MLP neurons of a small language model. Each row is named by its layer, matrix (down: output weights) and neuron, and shows model dimensions 16-207. Each number is 500 + 40 x the weight over its row's rms, rounded and kept within 0 to 999. Numbers have three digits each.
After each neuron's rows, "raises" lists the tokens whose logits its output raises most directly, leaving later layers aside.

L9.down66:528517498544517474466460427520512453502540426477375561543543448497408530483462467499438505471540457484559492548457503447514539557572541447464481498518441492522544493473563501548481505500465491458471520454479480530410520540478467421556489459636449479511513441541526507523435450531566547508534451503538522515520507514562640542510514586487520538473508433494499513448484462437500491567514511513466493470534520575489531496533516510531534483518509485499492534549546457535500469509545409508424497496467546496442497485512538475559477503463473480419490484456482538490503545584520434511
raises: "my", "ia", "m", "nal", "me"

L2.down491:497492378470514450562563490449459493463586533593523481546500502476408450493511509464514538487540495478476520473447496445514445512491562518532444497498486453510458457510560484509503497555519492584546514555422472504458511546501421493486513449541532501493509434483425528453473505507519501555523569531515538518490516465488463469592502508474511485481515517489463462581478465478523489522511552452467452517541429469508450544434528372554543529454492569502475475500518495474600501489526532493533486482477535423558574509488534457543566529567480515538515447514466415471510460487548538546
raises: "ial", "ip", "ate", "ified", "ates"

L4.down36:503480484514484406511511469543556455547484482521482502495556481544507380523494434488517509453507477536540548549500471542518515543499490427539531540549498436472512494516494470471492440521445513478484461638498493500448507497446493459554528470528474469481489429539507470523466537593461496530491497475491580483507512429548543470597466531442499479447466525500518554526517490399519419515503415478546517420528473480531486515542540495488450473493506509512471495532535452536448511542534549530459493506519440455512551469471520466528464544473519469517515479527504511555444451469459530494
raises: "towards", " them", " him", " these", " themselves"

L9.down48:496502515467491497437462581516502425532556436516507494530444538531462497539470468598478476566525487554521493501480538516478500483433589521601575486545472437509514579567469499577540478526457478477442516556515445506551552472493485441493547512518554454524580521519454516462547499451583501537476529491421483500510480501480488494556462559536541472462611518468475489528491475439482500376531480524519413470456419517514503552557531527507515482500477513556447479519485525506535458478527482457490498531509486551515451478486486509482510502520441528519498511493429531447463494441434475439
raises: "ed", "et", "ation", "hood", "ability"

L6.down527:558521492512598496518530453464456521479483481537542437527460536461495457472485458444508545533442493443476449578476572441486535456521504486446515412461434535521510574537495495502498543560525546483489539476511459454381419570466443475485478481472594507490534433425560567474422541536506457544523521492534552595424457514490483472482532450456484514629496466550499542482444517528555464531482574437501529488529510482561461574492571454493451450497469497490471454499528511514475531576442475513426502510472540459525512469542490502490490484474499549487476510538559397546510506505514471509
raises: "ically", "ique", "aged", "Djokovic", " Succeed"

L9.down780:371534438533495509479531505547456493483506479539472500537514533590521576465506529539388448446541469524494571439545515515496402468530504547482478501504468489518512578479471555501551570410546491443548461436493507549497529496593531481584530526538435504497551553534496469564530550470468480506470482578488457522543437559456558497493458598442439458485523458444530550549522485502472502500511499564548482485483540493440494427480471487521492503445537508518541478468530532516519473561492445553517498413477548505561421474491507512538480515476507494517497517496514484502461485548522539514
raises: "sa", "se", "r", "l", "si"

L9.down451:513528484482470507484501575507511560471466446492471510484545450538517579509454447521465474463503464619475491520449456515530515563525559424538525513476505448531554438526462559509468375488492535516475464591532435476501520535489538466455484460507452488551434519513563431532502515564543535563562511520446489488481507469549547512566496501547491512525513524454451460535506499461500456537532497500471484449539479520516452546493545529512480495521455498556439461509481543458557509522593490470472486496461514540503518462506511518478556453466495471437482561483533589529528583540515440432
raises: "ency", "ture", "ement", "ably", "t"

L9.down715:504469539492496507499472470504505430464599563558536521552517527521478449465529457448506527520579425486528397535444527530465460442446513424494537489435442538556477487470529464579486497542605459513476471498509472503470560529519463487445443466466481426455539509522526479569451460531530525546469453472518461510449546523546513550504510475489493511517529526526564492457489403427584487506474558485471405494482571459531448469445499504502495490515465532428447549535521527504539563491487515527461512622453491543512493513480500546503567533465564500485434475443561550474485462472570475463
raises: "ible", "bility", "rated", "ence", "ance"